config.toml
n_kv_head = 2
parallel_block = true
init_std_down = 0.0047
beta1 = 0.95
MLP neurons of a small language model. Each row is named by its layer, matrix (up: input weights; down: output weights) and neuron, and shows model dimensions 64-255. Each number is 128 + 24 x the weight over its row's rms, rounded and kept within 0 to 255. Numbers have three digits each.
Before each neuron's rows, "fires after" lists the tokens most often just before its 100 highest values on Wikipedia text that the model never trained on. A number after a token or word is its count.

fires after: " the" 27, " Preced" 8, "The" 8, " result" 5, " was" 4
L2.up421:200126129137127127152132159135114125139119129146113085149136096148112154131119100152171066141135116137099098143090099142149131160076041135099126136149161100141099126159111120136151143139084134119103115104153144125142131127116068174124134103123139085115168141110131145115109137165166126118112119131108120143108121122086132129090145159103137116136140104143174153118142179123105093146118154114124138165131105101137175128150108121096148158168078155142148197139110172093122143143106121111154097137148129117146106123114139144125131168178123129098115149123125121186116112132168088156
L2.down421:095136101141109110141110147174116113131178107084134121126093147148142153116163127127165146133104096139150140139125191127089127105103111159107131142124136144111109117142121113115093109138156081117110131110135151129125100120127147150094102158139120134148120146104156103143122128126125121148155161120118129131114106136088158113172136109165120160082148132174128128144152134105133129141099156127125100152092122120113122144114121135160102188121108089167120124093169095115156108112103108099075110089140110134146136166132121102138117124129150113118121115103095119148135137113185144107

fires after: " on" 41, " the" 13, " to" 6, " was" 5, " in" 5, " at" 4
L2.up1169:137121126103100116126118130167119130105099096114133099134111108163100180155114142135133084158148126103150111117118158134127113148101113114150115148177095144120101162148113086089160143134148099148148130097116122112155144154141101122128163143099146092116155108108118107110138157084123135083115191087127101141128142147109123164163163165099109135150150137174127105112174138116152156170096102161115146136131147096145150111158125153140159140136111154116108140181108112098130185152101094123159145106108092156131092110142174108113120151153092116115156147100154061164099179125119135145
L2.down1169:081091102143135129150129125146110102175160147109088125134138107123128115100114102093175156108103126137133129132137113054118141161117134142220174132090105156127184120126111094126125116160066152121122122094129121141126096141147133154141106072143118129105122160153109157111118129133124106158148120164139128135153144131134100143134115123141145134108091135140170137155136131166145142082133151131149126119128157122158147148201124131109127112133120163153149123109131143157101155135115127148121183111123172133173084138150114106174117126167108125090173103153120133119133062094165126104

fires after: "\n" 46, "elected" 8, " 2" 7, " Gu" 4
L10.up123:134108118123141136087128102143126106123142111125116132131107170145112144115132142112176161149113072120149141076139149107193124076110137147114091138091126139110164138154127147118165141146140133146163116120144094146148091091149139103112095135121165149134124147120136134131100124178094138163160139116127110159100159123094118174143120099129170114142170131142106115108135139125155096100080112106145154142132103121148120173124141126129113151135129170136144092123070165115104146136121133163151129091082132099113124171158113123122076131129103146125128157110170107127127163129139132088
L10.down123:153153111137117132144062165106147140121132152121166121073142133111125142131101118153153079171117100042140116155145156132130115092111164171121140113142109152123168136115136128148171132119111144139149135108158130112164133160149104118130149143085146130123127115159122176109124136130152106100121143139121143115131200113158152137093114130135116076113105179113080095120105149091143133118158125099103151112131129104138146098110111094149153132157114108075101155148163136127137092110126143094132140181154200148114142098095153100147098141125175120071095160144173125094127126111126117094

fires after: "\n" 31, " %" 13, "." 8, " " 8, " and" 4
L10.up938:140133121129115091112149178172125099128156142143145101126152163073107108138103137127171159146166087142128134099117137128117064156096124137113122131145106112133156129131139116115131128104178159126128152158103155110153154129121077114125140092131131159090147149157160127128115147123117090165139162089125116128141142151132077123088148154164109169100094148088144169128119149142121077109099144180094121086135110115104139132115114136133092125060141153125163124114141136158121129134160145191154133090134147115163115143164115137120109158143138098131120123158130131103123143121064101155
L10.down938:172126119138106109107148134139140122128124083166156131165105074134090142123101084134130092114080093119128147158148150108127127129140117067147141150116114108096137136160129145133129094117167116090158120121157108146092136142105141129148131129141145150098152110070157124112114116150104153122120144136158108125130103098114146147133147064144113135122107110116102105130119142149159116150122176117144112145115151153091111073165082146149119121112147121151128107177128143159142110146109119128138114119117084115073141105105159159105129080131137092115138108115175139165140095147156142094

fires after: "\n" 32, "," 17, " that" 12, ":" 9, " it" 4
L5.up856:132163127134166143140125147200139123122135142121084141092140172103149096145111115115204126144140099080114177105138123073130128103098093131105140143157167103092139148075101161083099121117115091155110102146152116137188130165135147107109118132100156177139120122153139145123091121137153116147131148121117171130161106149116112119111149140098144142107146122112143145126161134119128117145129089143062104113133129117096141128107120144158123168177122123107119140113110105151126102117170107149141102097127145143123109105154129109141087122107086140142144150125112116111134157147132111169
L5.down856:094098143097121113168130135165094144135156140106119111107122104149124149108101126070132115103155140167132165127131114079112144115144123129119098116121125110128108200130077103102136167121153100106119176158133099134097099144140086128128071109156118092095107130166137181133156159142157165156173119127146128138131130160126142109112127127129134099124136122137153163157122131135096140137116104135157151112133097086131181127123124102129133126118165122129095166145157142153093120129142127124162141104141083098128150119134074130104090084113135117150151129098133095137136164157073151123

fires after: " was" 19, " Museum" 11, " is" 10, " are" 6, " were" 5
L2.up269:113115132070169169149091115063150144129106151162120137158120128138095128161121124135150120145112113126115152125109087154118142134113089129114137181091124137120164160170096126107118101163107160133094158127113139136104129111149127132120131123110181118112144142141163105128109124163112155116113110143121147127141126123105150155144089150134162152114160139128130109088123136105138106125119124106132138194140152156114129120088105116141086165120122107140125113143109126144102107131115153099124134119139137171158090089124142123114149131130125142151155163076147150147111102079138130167
L2.down269:107154151160096139085115120097126114135118131108125108132122177127142117127124131142115089108098106190091118151140128045134125149091071137160121135127158084167158136153137110120090165163118157106170118124100159104138111122124127141134156131139113140139111132145139118121123129140112170120104109164157140118144126114106129135138145147135117149081099135133111132108121115127113163139159130141185169122177140166100101125093162097082081117145143132143131125124112139098172145135122128088135126134117119159110126084119172120164116157144154124110135086163127130123109139136122142127

fires after: "\n" 41, " to" 7, " was" 5, " not" 4
L10.up182:165144131078136096121153102135150112090117118120088107137133118121135152079106141137136125132148090111123155091163113119139114117107140139120135143161119106104157105115148161074181134085124104146141123121160131138173125154104170119127131108123106153107149119147138136159105130076142134120133158124117143117139132110134107157119118109132153076142174122140146152131172156136102170124103120120124125149121140071111107177129108133117123118145133126127120116161097101153124157122087129114136132122121116119153103144140164128103174137134157143140121156166101114185078180107118138181
L10.down182:138152141102106097129096098102138171109151166163126104119158133108163133150080089148140145127133122169125180154109121092109094171157120141177128123117096114120114152129159140155152150127163141096136101092145142082173167195141143132145136115130110177111098152168154148159156147110120080109086150120135122088130158185132158124098139135095144162132064095123138143169153134124125162116162129092127141133161121120100121099154171108142173101138115136142111138079136115111147129122125122150155112151130122109102134131113087141144150108124116137130113131119117101077134162122083115164

fires after: "\n" 76, " denote" 4
L5.up1142:142095128126129129073151130089100164122147097132142117133130167098123131154129145183141102160100113093111185084148131102165132102100101142098136119117083091107109150075131120113146114152099165151148085128201142133117124137121116140081098117134117122101136166151161127127156145140117109141125142110114118150120130144089114122143174134148145116148169108108183118119116121115134110147119104093127153113148103150128167135179136118141108198153136118147169148122138140097094096111110111166132141132118162132118121115147100089148137081135096129165144158146139136092141148143175104122
L5.down1142:091100165160048132133132100148138111162110150110079107100150134107163111129126105135119156119165137123144152108129128145175137130131124169130137132083089079116137130128163092167132115105139140151150190133128136118077101155146129116148137159125089098112150130141099129110101128115149149078136129158150122128150141162112133122146078141098125100095127137165126145182144149134130095110140139111140115100119116115129165128124094131139165090136148109097136142165161137154140114133125108076155161156097112120143174128160155081104154148135113106136147102126173112140077106113112143146

fires after: "," 18, " which" 13, " to" 8, " was" 6, " who" 4, " also" 4
L3.up1171:131136094093107135173142127140144098117134109119148097135151119130075101130097144123159118127173153110135149121138143145127118140121117156141110141128129108152108147193113112089124130163133131124129177132134158098160173130090108137104135129119174115066159149106167147089118129116102094108117122092142095154097118121132102120122136141083112134105126142116118154112133139092168165138155150140107152180136153102111143129130148143118136164129162154106121085162075106109119144103167100132157156117145122158158116127140094140157142150126141129123140086136156108152158149114189146169
L3.down1171:089145130174159115112124128146129131105140107114103155140124160111159139105141119120094110130110117122095102092096099141148132150139141142123161164149118138127133075112089113127161170123127116104149083142160106187133124130149129149178154131143088128135098092130102106159155163135164128153099123155130148109134123117110136128139141099139136116138163154114128123153131115155106134130141172083130103118128105162150130171107125091113136087110106144169115148101143139165135120133106147123082105134131114121116142131122164149135143098129142092112114124141115132099112107172073095099

fires after: "," 17, ":" 14, " " 12, "'" 5, " the" 5, " \"" 5
L5.up520:154140148112113120107120143111153113111125142121133136101121159149089146125100108129103144160138106134149112122121078133153107096083104135113113139121172139093174158102139140121175116121125159125134124142116113172115148134118082126151165126109139096135120124146138100129095128116105127125108166100090165164076138095148108107162134160146193195141117133197108087120118146094144109122147103137125136115104135180168151114121114156091142123129160121144110110121127177120124148090150101140142127134133176123091100125139105116106145152089127144110149166138169107117087105083083121144
L5.down520:125134129135130130123124122142103125102152108142136124080132072174132142104149114132149105099124127112085156130114099130151164163169138149124119114131179117148091192101119158118163144124165149085113069155144116198096114114128129161110129131153135139175091126109145097137168125135120159120143193126109193153153120092113135083110144145129086130146129134060130129153133123082136142113125102085165146112131118131161101131098136131152100111157125159176101093135102132125164128132138102174148155153139115176143131120136080125120132144103141142118159085154151142131113101141095100112

fires after: "\n" 37, " is" 7, " was" 7, " were" 4
L3.up827:162113138119136142168193073139144117139103104135115111120153162140112135115104101143151107092103137095122158111134130113089141149135114128139160190115070140101124135108135150086089115113084113147096118138116142177142139117095125107107131137101116172105146128140142103095095132130142126060114133103119163179149128124142127121162098131156139152115110109124129140096128133132159091158167080129122130179165138116103104136117106147139104121140146118108126117115137106159139166121114140108139152104143130135143148123131132130133137132103107132145130125152160125137144159074115134138
L3.down827:079151162137156088117130134122101144185133164104108124127156131154140103126128109133166119123109104137136120131095118154172069115107118103187106099115089073133131110104126141192122127127177188130128092132144154092115108095113134146175133096110103119151067127131155145150091128128122149106100109109154148116114133138109128146105158151142121100112141125096133190168120149119102134130138181144120119144146137131141190109134132135092145128085128116083136139130123123122114139089132117163137124131110157172096146114133152143114137124138129141128160143102115126098159078155152117151

fires after: "\n" 95, " Genus" 4
L5.up1086:121084146161134140106162160142108146056186108139143143167102139085111140152114158152170161156163103104072159101115098096143142166112128109119152127128142096103096125099116126116134144120098144152122113140185140150132154133102104143162108114110103150123139134160148116118076134107145099143135160108114123142086063130104116129136141167122175087106104119132167160157130116097123065128117128098119116102165099116091152124152120101142123154120158134098123152141152121091111154149113129157150121076113140126100145110165119123147124156115124126123117165139143136113152162181138120124
L5.down1086:157091142120148122136122139116157135118128123144119124108151104117149163145119107142101136094119134145150176108144141123153095128132137150174096095125114081136085115116195116134125182111105125145115122104134156090101180130124148162136125120126138150145117113164117153177133131127137139134092118152119139112125139148104182118101130130095122095132133125153160130099127109125104125124141099135117148148132119142105131111174115099144124062114152111127164142135120090162173162138111099091136106134114156155150150108111122128126134163159093105144124147140123105115150096100099095163

fires after: "\n" 42, "|" 5, " Season" 4, " Genus" 4, " that" 4
L5.up320:121147116139135135135116161147139151132167139108129109164110118111144147103129125126181158114157108116111089076085129126131122139121115148104120091117123106106120130151150116146168119113154088149115151152142138140164147190107069114097131122124117141102162100178104121129097137158145054177151136128168123154135122124126089141107112114122181107112146150136178142151176113115143087131119146115093104105163104106114134152142104120114137145132141118127164100155187100114108151146164131142113079081146122118133130149157083145135151139105133123123121113119125122143170177148159155129
L5.down320:147162149161119134162134112110124079133165112127142144142123096115127135170128121155143143124119116153117172192118121141155103105118131135147100128151123095131169131151169122124107191093125145149104109176119117129120144135121132158159087131149118140072123101137097097122140167132135158119157091133137097100152127123137195128124134127151100106123162118094118116139134143128123139172078105110134131175119150135118137157114117133101107077112121073163136104142096099153154094117125094104121111142136103110143117134058131146120114127125132135145094137094125109163173126132130169118

fires after: "\n" 100
L5.up758:104068132073118170083147137146195097127136149149148127135125115140118129118071113158149123136158133093097130118156120102092112120127081152144101136106091117133111112108153132119114120129142125174154133107168130153138146131090134098121123117116120172080115098155150108175143146094110140083114177124157156095078140118158137149129151142164153091113125109155121159071123129092124115133123133108122124117143093153149120125144119149166124166091157154129169158094084080152099176105149127138124153124130146106120140097126143111155169139114142132169147123131114150129151149109145168123
L5.down758:143142200099112091138094139125128161121138134108115138113154119125137157146114142176110114081150118147153163150143133152137150135136144126196098098119117116163110110157187136158117137145099140132134162158136114118126172122152129184130080142147101175070091115124097101150127118128117124110131133126126139079125104124098143143119133151132123112117096119150116139172146140139103116132135136109128131120177125099135137083129129100126161089108132109105162103134150111155142113127099102093114126085119129096152166128144127092114134128151150128128137117155114132144140136119095145141

fires after: " " 58, "\n" 5
L9.up186:158101121121178126086118113148160118108151140139119092115126108104076155127123134128152108126148139135147144089119131096110119130110081141120080138111111107137112142126168082138148113144147161108148118147159149111108142150083124120136130096116135147114166121196150129155128106135145159144163146115108114135092135114134114117123148165112179167130121129142139193177125158081130079139096074144152166108118129132124173119122086131109149120115145124103104103094173137148125126109112108160135099120127174123116155135146134151121146166094138100130117140126101150118135134129159147128
L9.down186:083122171127127116130128133117113098116121134145117102127124165112148143144152114111146124118131152122113129158115111121199078137116096114106131128128116153126118150161149137109149156118133127103118163136164132160129130150090134139101115169129135135147132129104136111150124129128107127150125116109102140107137113089100199114117109132118091128140168127112136120081129109153114143119124124119119137141103102131095125160120140159160086174132123130110173113149086148146138101119105138122149143118172077136123122103092108109152142066128120138124101162116138120166166125118181148151